From a checkpoint of a small transformer trained on Wikipedia: width 640, tied embeddings.
MLP neurons of a small language model. Each row is named by its layer, matrix (up: input weights) and neuron, and shows model dimensions 192-447. Each number is 128 + 24 x the weight over its row's rms, rounded and kept within 0 to 255. Numbers have three digits each.
After each neuron's rows, "fires on" lists the tokens most often at its 100 highest values on Wikipedia text that the model never trained on.

L2.up2086:110123141142089170131105155135094147155126152155129121122094140134126129140115171132109123143161153158139128116134103153130101168160128127125143151130103108139176117107180097117108100147164119108163169170125131120112135113116120162119115163144114112095104120148116159112147159095112067100152096144122153157143099118109146146148144132136129144102129113083150170098138126139153134076116136166121138145087124055152084171124104113125097136168110086110137096084099122126170149113117171115118100102166128102100095146201111188170140098119162160143114127137136154101107155114111187118138118117117160116180114100119116121130121161114109093121163119152129157140137148105053087148114085135124125139118124114117154147155144084128094063123114100163134095125124154162151124116085162
fires on: " |"

L2.up685:109162123111112124159102142118175125140120138107096080079113119078101143085145116115141087144133131112117126132152150068147120152156088136139093187093118163112101163162169140131161127135136123106126143176109162153137139150128157158084116167157125122129115136148101094144111167116095146135162160095058058123125131144091108087150162138160140133120132140130137143142124105155132167173185120164141130125112078144109157145168125124136103115171116146153091133160138162127155124104121152163155118091154131128147112122145109174161117153095141131132178131114116107134140177135130131112175124096129131162133066087100101117110147147153105134114161122153127186142111129144110174165122111115094132068136133139122148139125114159160104124131112118157116126109118147123151166138145152
fires on: "s"

L2.up527:126124156163122135129115136166139114142118127109150128124128155162105114122134146097148145092125094144140113161115155115124091105141097116116112087116098104125107108082157114119153131105133138089146161142079135122111073158130203137173116135140108132093068126087139123166145129120113148125137122097118151111126120145150137165141102113152092110173177140178129169118130093113144140125089122163133131143168129098175116051112144184124148143077096162120108098140079110124151129110127099103123180135115126135142118195140128143124154156143152152120120138107142093105136127133064129155153130154162127122079119104106126117110112124068144111155094107149078128133098125135124139134114109099136126129123105119121121133133116134161158118135139090134165120168160118134107159157138129
fires on: ".", "-", "'", " his"

L2.up1596:121108133174130159156133143121143176140122130136153084147131106142080105110113118116137116135174095123119110112155116106113108093126111165113107200113140089176140118153135173091178137103107171133125149121071143172166132145097119157116102133121104133161108149140095126123127145126088102137137174137175066138093161132077149113162116115124149080166116131108157143166130123132139130112121074157116128115148133132106112139101155107121100120095114156086127144089094140119118182123094094152127098153137150078144110141133130149057076125139112094129123107143094129151097152172166110120156143141143117094107146129161143141094104135124121119137147121155124162150122153102140136139106123130117105085127135132131126146115147127150093112173148108150141114093118144185121138141128133
fires on: "1", ":", " of", " ", "ing", "2"

L2.up1955:155194118150095145130110119156166168119133140121146093104138150087129098093171088169125132153157167138109144127130128090111129110119142154125100179123146134160138164119100126099130124160126105125151131154107112129099095161130088105115118171144147112182120124083131138139126105107099122141142091131128110143139189092125127105134160116117143127134150151133138095146128150161152115150103135111128113134143105116135135129155141129097160122159137139124118142107109138122078125094081147149127137113108147086135143129100092098068103117175151157104137080124106163165141096158181105126138134131105118140115125106076171122114146059169153137103096074123145153155120161133121155143128111161139126170134158134153118127138132139128089076133117127164105157121106149110116130109127119
fires on: " first", " second", " the", " since"

L2.up1082:124141118128073168142114122096142149127097114149070122138128146149092089114171147123131112146104092186133136154143129134113120127106122137140152138145091112127105134107140112064101126162126125127118129158142119134133126133093181155132114135150128141101154084154131169182121110116129104122122151160147113145150087112142134120089122133117145147132141108115115102150129138159120127132152139138103097162117122147102096141069171149129137123131094122102141156122107102152109133085163160118093126149161110138074129129126078094115118110120170124082173140128088146130147126135124162152156129099132121131111088125109162144148127137136154136099084106132148111181111145132112088121127161110122137149153136145179097147126088127155171154143151119144155121135154152114107150151088155
fires on: " |", ";", "ia", ":", ")"

L2.up2207:109109107143117151142120119132145128095120124147130117101133120156102105151154133173097132102151108127111122095143124121163100106129123133140110136121100082084147097132138117102133145111143127136143144123103143111141087118140170142121094087122134156135102133091126136173123136146162091071121126090169152079115127110115122129181142123145079094103121163140150181120125083130136171142095117154140124091134140113149112154095149154177167144123134167088118112115096146099129111094121107145158115146167128085135187169096124126118112136157157138118141113117124114144136106125130141129116161133111162141083172162132119158121107136101186132113089068146110153142115169122140160144111145161141175137183158130113125113159125128093127093130161141184099113139099173156120144139127111
fires on: " one", " ", " B", " P", " UTC"

L2.up1499:124148158121059180128175075125098114105082141143144139142138121117171100147130126151107119090110155138154142106116108159126111110127137118135108122172149145104110143103152115159090099126098128178128145124111120148120123149080108127165096116123167146177160100102124151123153123114129143098090125131118065113114161121116124134134166123118136141136108114132169085142125120130107124123135124121123168132127151121119125141161119108097142103104113136136143103156084098168122113123144139176123147088067146106147183154161110091109107156135129100139146128087113147208171175181164152129133124147140118116144160123103166136140097063148080175130172121135126158153095155134060095115131095132131152139119145104140090124148138168161146132140126143134136117132103158136127129143115144
fires on: "-", "ed", "ing"

L2.up553:122113189137121154115172157139068130131114154162121139172153132135190154137122154176148116112106190156147134112168107135111137161157103176103134124142111146113124121135167129103125083131151113143160129089127160103141110136110155126141144127130058150123115110141120114145150165192126112111156168112114106123112188108111102090136099147159099094103171131119144120120172143186139115127122144139094133126133128137119120091191106138133125161143162153130160094097112127137146132110138138146178133107161103091110123100179131138123124104099117143142181151129176101104114119118135131159102143124154132157124086124086106118126153138080170147090123148119135105108114131113113117143109143147134131122148122120140126168155145177115091106149082091138122169092114176119140128172134132
fires on: " –", " of", " and", " |", "===="

L2.up838:134123124148143133169098155157134148117118178149095079126176141101149125146122117164129141107104137167116112155162078115114102102079123121133112115155100079124175133077127148100162146169134136087113135143143165121120079139111119104113132126172092152149107142145157163134121133132110112153081100124093133119143144125132135133112155122102122135114122122172148117106111154110151097140134183136157107106116141100144139128089152098101133118097114103105130120144081113157144117055162098069147089130167152147120120122107149127155114108142135122063140140091152147171072108153116131113151116126141105084127139064135183144100124127122146127096127099148112094145106122129143131143069076112121168159149144161144102102155168143131109115168152122085135130192121135139109107142115108
fires on: "s", ":", " |", ";", "y"

L2.up1762:116127138117081121139139149143137111132085141084082153107123121167151078097175082120136118108136130154122121085091159122100137133118117110110109176127163109117143113101107120086106123118101130158131146078116122128139114128128139150147078098141123150175144152150117096149119149135101085121122162147114118109097168135142109165092105166131134118138118173155140134110156125128154121105073185130138131125133140133109146098151111158097125183106122138114064112140143072164134108121122129102117105117165140167165120142144101104133128186152167112125121141114114074160134120102193122165171117112119132093129144174139096129090130136109128150126185128117165154136144129156172128146111136164122176136123130130098113165132140142141128110147120155129186125103180166148150178110151159
fires on: "0", " ", "2", ")", " pm"

L2.up518:103160105134134150131118087163172105184116098147127080165107137139097137120123087109116104128118173094124120101118067130090100124194120125103141138151109129141109070112144119122127098137141176156144147140113141132123136160107097112159130117145132112192105158111111106148115140119096120109101150122035156102124175114122081114119131079145132133181149160121159113136119123149128117099135125135125121129136126096141168133144105149098115098140145124135106151152157139146131117107104117144114139161114112112130160137154170186120134118164107175129150121152142160128116137146158132129129137126119159118096092122146171133109161139136102167140151151141115124121167140128131150118149098118103110117141094103115159133117126150182105143155133104177102138131195143108164097145152114
fires on: " |", " ", ";"

L2.up334:087123155087133104129094089124166141174128147142126125128087144103149137146176129133121169140164135156137122123138121117153119132136147135108125083132112140149152131111097136100134118157116115159131133163142165134078116150136159133192130124135098126143129109135135135132138106155135138147117114113126102110143125109164129123127169080108121087149178158150106160123095134145149114124104126150126118125101172123130144148102122181119138110149111155104116081151101108164096148143136108124109189122155108162152124139151141140127116168171148094111123127065166139153141097111137158124139087103159124102082135094150154133146115110112117102136137121098138132160127086111113135067102109113123147148112174134118124106157128126095091128129161116139142136146168144126102107110155100
fires on: " |", ",", "y", " and", ";"

L2.up2133:121150128128092143139098108136124123107087149141067097125138107125106147149150130159110129149117121149154111178123129149112142105125126103088108116137117101156155135180150103101111127103118119147162150157082142153089120100122131119132082116153123126159155089081099160121151134111136105122109099146089122137090124137097085173153125112110149134123130102120118145127130116149108180108171094114130127114140130138126124133118139118114158147124135131117132175153122091142126108090127118123099177142122146112155088165131146138090107161112143194133147147102157162159137127123114117156160125130124110132127165063141171126069087113155112147141150115127103094119078134106164118140108050094132128113139137103129126098126145152167102122142121149121131053172153103138144122100127145
fires on: "ed", " be", " as", " to", " (", ":"

L2.up626:125133122144140124143103162126114117166079153106160132159132116123108098084161126094146123101154083076150101134153096129117156147177113128095116091094118150120126083127152150102150098084095151100157106135131136138135077118109157132147049184132138105152122143112104121151093127147125108131134127132117124101116135151110101165087154105129147129137189118113133170100135124170160135121059150158157132117142144163140145143108124128134115199094109137135130114130123084114112108110087137104133112142105139149174099108127112124150128178126121136108113154106121131128154161141094117146192109107131121137093148112110107151070147145092151118105114131119115095095097102145134172128135149105128174118107119170119140132106173113153101110146137147117160148133168121178110149122146096
fires on: ",", "1", ")", " (", "2"

L2.up376:151163106132155160114135177107101116165142126152123160168111151120138120124130125088122129124123155093116117145147152095106092153107137189130119108125109138129172165124170114113134157151090145092153156140101135160129152129122105111151129162150068152140063162138089126131084121115187122108127133148128172072119132073144149114114106131102141092113183117134157092111161179150114164143152151101128159141112147123158114151139092177068128168164093101131130102125124163134147150083136166143139130143146111125102129118135109103142108151147126149123144123131144183126119102151102137161135111110178117144115116133142144120101130156090103150144147151164132098116101131111105114095142102135148124125127097145099148147167130167183129126156133096134123117143121169125125134118112114
fires on: " |", ";", " can"

L2.up1272:122160145122100147144132109174139113119139125136181085114114128097132126097117137136140117154132160095131129129141155157149092153142118129147139153141115157159099145145139133120121146155103136142158129155130176142127150151135158107102096104181114108185155105165135082169165139113143112163134124107088141122104141156170136124123104136110137110122125136104120095145117097099120099138123120125113127095096161126118112141123131119164138156134136155117128085131135140134103142124137124175169131096120128149142135153177127200095104115147134144147130138104128147139115103134137169115130113117139164111147110163103180136130128102155121076104130126116148168155079158096110194105139124155114097145126147131145124177158175109152103122106090112184124133140113124149120104106164105
fires on: " second", " first", "th", " third", "bound", "3"

L2.up1631:125102101110162139177151159169122139140105140135162126133155136165132088096139147167103156125132113141153130109141099127170101127150107150107131137132128088168105094130137159058116076112096134140091154121084137122167159111130194134118063120129144119175165149135047118131137146109174085089148140128144103091113134149080110140137120147126090161139113110157175120136117098092134130141114116121113133105166146130133111127126137104128116172129135121105135150169070103123121075135170164099110114152154131128152134141088095095111100168128141123118145083120109166159072158101117126174127134125141152152149120150140093121115092140115149094134144128129160130165146111097156142126098169137113106085117145167124119130105109122156148141146159068113181125137134132143094114165146116
fires on: " ", "1", "9", "2"

L2.up372:108129106090118151172111161134157128082117145128137134113133115147172078101129115138100118078124111115114145152134126148164125132086074131145159145120155102146171152124114138090089148159123094128140156155140074092122118097140135120134109156115151136122102147098139143169170115093120089131120110096097113108099107132130121179117130164132080182125129130178156161113116140094135160138108120122146123137142125104085079150115125126142146124171143168111126149169133090139153120123134100128137101133158145113155142136142129119119156134142131161114101099128151164139161172082088129084111106131142121130105117151121133108122119162147096129169106156140108144134112119112134174121125150140144162127120141214111140122163083102110180097118138144119133096152086135135115142174139156
fires on: "s", "9", " office", "a", "u", "4"

L2.up991:105164110146118098142125131104150104119103127136094124160128134100157083167153138136141106100146168142157150121131146118179159127138138127084134113102102123103124160123117100104150108123152129151131126095098144128120139099095136164111135145131058113086125166155145088102101141115099053135138172121137140134117136113138148161148100127129140127121172126157150151124135138137113131155130132108134115154125137106115093117124116142147130150107114141104123122168116124128135114139109108090128121137146104143120122167179137158097127131126117129080159126123119106128105104157130141127175130178118136136142146136124102104113119130094150152085144123097157133105150161150108132146099118154121150108113091121102161150191155149140116127112110117191122120090149135109128121093137112
fires on: " A", "===", " B", "===="

L2.up2480:116130120110126107124096113140137114179164168136119135090115107130100097151176125102141127131145136119134153121154170166093118129140128125090113100117119108136135110120126142088119111133111124093097161134117098121119105121126112151174094142135083124150110143078151153141132097163126103099122126143131164097128099113123169159145133140088115156155174118134122186131122141135133149095130130099124130111141160123159086140125117109102096135134110163101114086125107121144086136162114127105175161147139118150163111143117136171084146190175125150113138143097179120156165072120099151091140124147131127090064114098179175130103111185123094132150132140136134117131133103092109156103134128131124183129121119109163127117120061136139085141124116134116129122141145143154105143095144144
fires on: " |", " ", "7", "6", ",", "8"

L2.up1435:074114188105101142138166131133117174150107132117115124102142106132146120093128146128103137114137111147140138152078106174128130152151116110086122116147131166127154128080078136144104114122153073126157138126123097085148140122083111132158097127113149172129155127105135091152141155148134133123109170133092121098146085155122133153131145114131125139110150105121126117131145142142135171114117173108156122124134150167111111115092116153091138127120079090094106144147120121140146166119103116109123154110157126126142104150113161125135149156153170145117127110147144095160127124109100143139147150130152161151098136161135131150113118073148153141110156141118116123170090150175104154176138108140097142113123156151094080134139109127133116121134106150153160097137146127108106127094127124
fires on: " |"

L2.up2008:107165125143153167130142139135123118108162146118139107154165112123160077169116096140093121101107097119112110138131153141146125111107107113125169131201165115115156090121163097122110129119101106157139140086100161116115105117120115124146084132147118155110118138093141140143131103123094127079065130117137119132118122150119093155152144110152095113140131136195116140107097124086131163145137114166096119118136170139115122131142136149100148149132127152086151148142155091138112146131135175075177159114124117144147115134092125075137097122130109136123124150108159127162086120134100146111130152157149127123101148119125133133146135168144183122127114128129118118146124124117137116112080148129121137107113170133092141095151107143156145133113139120076159066139124125125101147124099148
fires on: "9", "0", "ent", "che", "hi", "n"

L2.up2102:165148138114113167148114105102128111134072160109102129149104117148108047110139136104126113166132117115129076144132085154102118133095079135149096113083107133153175123114102138084103102166138151124164117140100121110109127145161140204140114104122141110115153125136131133146133125190123090124120164147111093118094103105100148169120163125157116140149132137147115137101103129145146125134094110151135109115171126063143134104139124152089185122112131142107132091113132103108126114149100082090140127130125117107114112119131092138108114127137149125050125087118141078161156116133114143146176120140156146095101123126126137141140088132163106110106137137121133189099135175143153158140126130126110109116153121121157083106102160127182135115145134116105133132147181139156115135129115126
fires on: " |", ")", "-", "===", "):", "incumbent"

L2.up2004:112168139124119135137084084151176120136145137100140074114161140123096067072163141097123096099154111106141089131118071145120114126148080113105108119129119108124130125101136140131135145171101132108135105166110114163102103159138109156157166143129159127145123135136136123160140103096098125163131144138142139118124155116120139097123161093136170134157172148107133087124113141091121134134096111148136129166143130097144108114147147135086161125132106153128089106135141157143097151135077134138131126097137122101112132136114109147126118099150091113054160099117127111123151135101158132114151109107152142087135097110116167118123168129124066152113151153175107128126156136126129169168122144181114132123122109157120152143088123108155155111119144104120114101150171154119128131164117150
fires on: " |", "mar", "%", " "

L2.up300:140099146172112116111106115116151161149136135129150140128155125148204113122114104142127159103157148129118095133120157144151125130116137111114152156137150137096074104119167148139136103171133141134130154093110101134120136171127113105123098110129179137159097163103141139167159162137147163145084168096114100113125159131142118137101148164163148135162155134103137089143154154184148114114144152165119100142116121140138100102138143134096136175112102160166151169139107143165103137147104093126096152114166131077133137160161146126102146143142150110107088112098155129143087133163150110140091131126149103144131122129150163143114153118154084143103118101150109128139115101130106136102115129142124121130092157144161136110171140120159142090145119130157130121154157120117117140102132156
fires on: " to", " and", " &", "e", "vi"

L2.up269:072148086100088124143080116120119117145137110111136149079088130155109135141128103161131134098132138100172117114183125119140161159147138107106142128148123121102121115136135190113137122103107142135125113114145083155075106123092146112130086103126140139136111086157118122129139126146169129111065138149108140125141094132130117140121158131133130085114116161147133194147099105127126167095126113132137096132122159140117068136126153143097142159154123191147110084147124086121156136177116135131141126145122134123152180133083145138104146133147136134150173109123159153150138154121096124167123124132142135132102104148133123105097118135119167102180147136148156148136125109128129096086107118120124110141107088120111133115155125123107121118156138075164111157090147107122137107152099133
fires on: "8", "'", "i", "an", "a", "7"

L2.up2488:130120129106074133122130103091147135117114093086117140155140102142142125169107098142120160163149135100116134112117152153133115122189109147155137157117088083099147116166172139114154132143193125154097131161125124121157116145130133124134139128133144155130112152144131113183135140160123130097121117094108147114104172118155111183136132126115093145132118124139124105107088139119152079163084135148119139112140122121126150155103103146124133125176130162144115142175155101158117164125148094129144087133149137121142141173169134115049137102187126189118118129118194127159126172134120151157122155165163145122133110128136108125105084150122150153141114113129121158098113089124139136111112111112160146115110082149130140130173123152103133106144107094142123106134115117172102133130155105
fires on: "'", "–", "a", "9"

L2.up81:105146159123106141111071121118131139112114147110122154112138129123150101126146110089126134103114133128139132136147159138128135123130112128157128124129115137129134152137148140102144091151142192147133134137098095134126135151157120138108109108134138126166099118133126150195156109145158121131125124100099096150129172109133094154128153134136148100138138118134102121141129170125136120104093153158128133119054128109160136177141146104093085161153136148092090146147131059136101134110145136130182169152109132146150110112158121133149141146175132157102155125103088103134094130086124168165167105158176118129117104112080097134110104098089115121084130107161143137104129116133143131106088128124135141128140155176088110149168156132104152134102102103153151162164170124112115158136113096
fires on: ",", " and", " +", " &"

L2.up2370:154143115176111129143136099133107122113096129145104114167083175179102088080142111131116156096145113143127110105121130140126120149140146125111154105112108095110203127184154136066117109147122175142171149137078121097130108118127147125132128153135131166130117143091140126171156110125143073120091121106108148152123143081135140159120133121173120162141162138131106118112108138159137128146095137176125128130099149115135105132118147101089129151104124120085144130122145115147118135134113115117174126145146127147072125120143093103104134145127134133090093127104121134152139112124120161143172158131113119147114113119076146090098117140133167099118070140140134128140112105139086146132119112118119097123093148157105146112155156154161120098171132088127171131176100128141115125135122137
fires on: "-", "1", "2", "3", "0", "5"

L2.up620:116096145104118124129141132116132141127111090123116096104097112125112097140107154100118129132121144151129165118126070155119138136162123135113113117133105117137171119087107160068106083129104133114140142099103118112151115152131130135142109134145118146129158110151130118127116115164110109121140163139094090113119098149114083145117109136151132136148123147130120110130136128156145111130129140177151099121136109124116124081149124190126130149131109142107106142134107130176166142121152156089112096106201117143120110167147139094097143178150169126121146134132110120133168109110118152146140166123144101119141140151140094130129169139106085126128180137108117160137089122152170115160106131131105139102120116147094093162143151150150089132161110065171171121125179114136146143114124139
fires on: " |", "|"

L2.up2388:115127094112114132167114139138147163133114124147159146147162131137124079122142114100142157106132116135135118130149107124168082103125106109091146134133113085150087093166162097085119101143126132114095172146165124114131130108150181140104093134155124169155122113136104150163154143157100099119130149136140129148120136117105168165152100127129136103189117129147129105142137120127161157131142088187132115115130123146094110136136133135124158143145168146097138136155118105121125113121154137153120132132130131120139126141086133162146132138121119168078142139098114162109180124104144139106090140125108129140135127117076148096123126154086113119085086141136114112124156103153105144111130111104146141164125108142134172157142118149129111134143123114174150135134133128118161106159141125
fires on: " |", " ", " (", "1", "|", "0"

L2.up1480:143148111166121152124075181135149123151115139128116098126120157108118130131155116069125121159115123127135133122139140158129160161150118101132131152161130175150124109156147109114120093143109157083141128197101154083145161153138135115144101127161117154143151147126099152131110117136096134133120134159115166128104108079140116141120102134119122121137110129146114134124153163153121095158096145165128155122155129121126119126080121168122145165111140120107112160162116127149151138126158113099183169129129135122106094134068117085118103147126098133140125177099108116119162110146172135138182154181157094137135157142102124131100203137138162146132148133106145109121069145141141111154118125130135152171132109136117099149103127136122125151172137122154138110145141119118121150096082145
fires on: " |", ";", "L", "5", "2", "),"

L2.up1075:111126116108113129123143138120098157131104151153169072133157132124108078157143097095129093101140120143131115121108145174171092145123095100123179137169116073063101086113147105131115078162130075129122116155138112133103133108123122097201106096142090126167083147103121126146118118092091103100125131148094133145139101116107091130158146113166114066173154136150138171137130135123117133105127116135131155087181124100118143116125159127129136145092111150138139120191136124161099176137144135123112125163169139101135122134130150167133102138171103159143166099139143104123145088122141162103129108111156115104124126115123159100106147158091118118087160118139132146159127116115095174117113081104162108178145124101099092140176112173122135118161146101109128145117189114167147136101142155
fires on: " |", "3", ":", "2", "0"

L2.up2058:136164088121153158113108119133120161127110148147098133140147167157089108116135157108133124123081106140142113135165161113128132130098077131108162162140120138125117174118153111084128168172121136098135110179144134145116101133149104144112144150132123168151111125132129123148115098132108130109106098146136107121116132093153176123108085159149157143172143094130108117139114184128125145147160139113160137156122121145131128157122141166128117147156128120149124177128150099132135129083150123146144157136153111116089148090095078126104132135093115101082094126102113153139167156110105153110163086141150112099080128131104106109095137133131101151123123131126126142124078107123104124106136111113109142180136156164152106170152124120148086096148150128104114151186115173124092144165119128
fires on: ";", " |"

L2.up1570:118141173151136122096118131117093102194088153137137133167113167147127114131140144152117137119167144077125106137131119095113144113134118160153157110129090209152118092150180126110150090136103167137155108130124184108127107153100121103131139134155104083111090127083136164136096144150185140152126136077126111127126131148082075128107158125116109129131169194113130136104161103123116139129103140129137107097123132137139131117164134145098147134161099138152152146154151112155062103100164117085128141125139124146148122116111113160130117122120127133110152182141105129128090132115116136139149138134152094114134119095147097143111160163105127113079171146139147108108084036137146131095122142123136156103103077146137194155172165102127145080150116122139159139083134136107111178144140086
fires on: ",", ".", " –", " ===", ").", " and"

L2.up666:110113148074068142151154093141123085118104116141121114089146129115180121124080168087122108111158142106171146142145097097096156151154138138156117131154140124106153122128160123092170136107127129156126161134130175109112130127163139160135111163150145136102139086135090127152102118137150141120146130141163152086121159118142062145105131098139149168135081125172146069119118110120141156110094121137115116115135167122131162134171130161110159138120111104097101150124081136153107139116151165170127138135102143093155148085119143070145079150148107117138145133132145116155142132138112161134132178127168093152131128115090128125117079138130115105125144084147164139116147196117172113131081140078144099123089126139140133138144158137156126108127148101097135167127118150106092128142135115
fires on: " of", "ang", " on", "ed", "6", " votes"

L2.up1301:132167140104098119119135119120152147109148136125119101131128122136100122125162110088122080152173164138128118123160158114145122142156078081134099145113142130140089137135134126130168112152151174144132119156125143140151129143115107143176081093138116115209131144166107139146117110123095126142112101114100137137103168104112117132151158162147130138177104169137145136150095122145136073132130133135123101053159133110114145116151110142143173147088144137120124124123096076108123123099105142136141136124158117130162144167172133148089124133175114145138138116158114151147125149117155150129142110080146153118134168157127153149112086100120111111119160119139106097130136147099136162111145160118109115105108102137148106140113101105145099097106111130132109133119113147153145132143098141
fires on: " first", " and", " to", " in", "ly", " "

L2.up256:109153099117125111131101120144169087180142153145125099108138133182112118091169138092137143119137135110165122141096157143120095163147098109098150080135108151119093114097120150162153138145111119109147156125103171147159077155128160089158132122133120101162092164137141132170076142133130134150140118103101100101115133116150124128160107128145133116166127116115148107146131116175127093150113136178108122122146138065140141135135129159119136099134095157135118118163141116163130176120148082108143147135137123145105108146147182168114132182127110144083118135122141113110113094098077147084141157160136106106121069138112174146098110122125124128190113112149128133082082099131177164121172104097134131148099155110126105141188120125153102151128142125127100131173156139156138106124159135
fires on: ".", " |", "'", "w", "o", "\""

L2.up1453:138142140116099130134125100154149119159102121089109108109136110093132134129152134108099087122153149127117150103127167085106107108148081136167115106127112147176147109070138127108136131119159148149118113165125084138117153146129126169131110111149141106130113061168121140141143116167168115168119107096073149141156106149163154092153144129127139128123128131134169148161164144097162163159135094141120119136143089066130143142103132132164137156180117084117124156135114139128122111132146163121139123130110161125116148131126112140138115154127128183069136067087115142167130135152139132135183151100087139146143110113113101139093114156138118109184152084175133185170116090154169159134101116133135127140115167119101126138136118130109134119135119114138152071138122128141127124122154126
fires on: "s", " London"

L2.up306:129117125150114146148120090175135144162094103135110121140130140162091072125087131115105111163147144133137092105168168132183125159149104129083117116152121080104141102162150174081123106119132121109143163115126145150135139095131123167134063108124122134124081138110105129169160149117126089131131121092170123117129141156090112150133140171145147187096091070112145107140151103165130109120086123183154116130134152105120132138121153101102163151131072106111110168127149122137103132146184136088123118137132125083148167189122130127133064128142152158070129078112131094111123126132101120136165158155118157171087117135112129130110062154153091102097093147113126122116144076137113108143136149129106138131122113145140110158165095152142145148154107101098155133158148128168127154166110123
fires on: " ", "S", "1", " November", " August", "2"

L2.up1902:091151117128142080110136131118130085169135135097114149111109134136102125128098119133102151125185112087155110125105121119138122160114125116142129113166143183123139163114110149168102146099140131143074125136136180151136133150144129120187151134163107113132146094141120161124137105104113143099091143121126131104117140100142090148102169124125121155115116176117149117131130133123130169088093149137115171150105160110116070138150161147123176117146158145127131110138103112187156116122111139132125145124157128172135166139121133116104127124119132108075113114094131165140122152105127169094130110141160156110112133126115134115108152121127176151151121094183150132167101120114123091110096142143101156132158147106128120119160138118121119113174171120162133167122135135077183150145146108
fires on: "5", "-", "a", "4", "8", "3"

L2.up1831:122112129118152139119149136093144116123107118118133131144116127144149130148081153111122136143144156184102141144118105145073070161101094156109118096116119113149185132141129119118127105091134177126129152151115158085120115130141099111159148147112071125174129113164115154135131147139124096136150144131118104143148132117143133153162106174098107144124091132136169125140173140122150117113140162167108157146145132077139145140143119125133133134126136172113117108121112168119145143143101127090121159111181118128091090111139183140099126091099116138139134131112150144114153107138123169131136106146165150126158089114117127136096108146111090122109137135139098168082112188092093145140126122089131125100099106069108138189118141169106163101145139117112126117149162151169143124094082185
fires on: " |", " Management"

L2.up2531:110110128123074168133143113154094150117101130141107106156139126122173108149144150110118117141086092152134139139145159091142109146086105116123141112161125090132159120110111116103098135136132116089139151113157107155111156116128104135135113148113097172131132122100135112135191141133133114107110143119122102115154133140108146141112108064191140170119115085091151128123157104138147139103126145148177123181121120142115133103145178098086173106119086135097138163095153113144123134133173139125136127139120117122136103089124140106136142133121193102078150125125155092199178076155114143091163088122174140124089144155076132130129114107168121111112148119135123126140080107146160133146117142126145104126136171156155099099168134116164143115120099115144082113122122126140109130105088172
fires on: " |", ":", " "

L2.up1780:119134135162087169135096098163124126150085124136112138148152117132142092099120099106114102131153115164137151127107138139132116175135123142109129169130138091153129092112134118082113137127139134119163088096117128104149130130123195132130111159145141122154135164120139099141136115133126073178119143141131083095097115141128108116125120143119111135167140119162147091120165089136161146100138106124157089121112137142152153088124133104179146155087112118051104158131124155107121148143137126131149125138141128122169165137127110131116126124161098138072133120140104161144192081112156124173138128130157157115101077141127105124124094158138137060127123110138123176143146130130121158132121138131111156086088125134137129142108109100176136109144098143131159148067157141084147132171165131
fires on: " ", "2", " |", " office"

L2.up193:122153109166143155156131139083138129089099089128130086159153128139130089110139132134135112106146119143120145130099152165143107142129147117075168146169124110097123123119165118140105135129137124162094112118114111107107114139128124115119100104115148157207119125117148150178108114121084137131114109124060151105119109102157119204163099150179102140122107134133092117096093108122128098108116144135153108141097162108137114105117135130132148093086144148100118102170134112157096109120183109091143118154120131160137123122091159158095128149123114154131092130115103101161153148142114126104109148139152141135109136112146151108134109125133153137107118094133135102107126114123137120130150132109127176155132110137095146116149125135131166088121125135175104124194188175129156134073145128
fires on: "0", "8", "9"

L2.up1530:131147144124103147164105125107097126105151113131103107140093134119146139171141155120123084106127143169090143162137088154135132143121107129099130130140116131106121141147166158098144072096080165127155131148102138082111126152160093124169090131117128130133127104125123135160093098147139096158130079128111152125115145099115144114140119133155112112165109150131117112159139128129131200105086148131124139080141137111145135146135135116119133098150085165148118147129163128132190151085148102116160156113106126125102102114157098148152154114146089112120129110091167097133177139106071170142158125096154135132085119168149119117119141180063082116139188126101106136143139108153148143136158117099125128118128083085129130132067121170154137139126111136141160151148153143167159134099094161
fires on: " |", " of", " state", " man", " in", " his"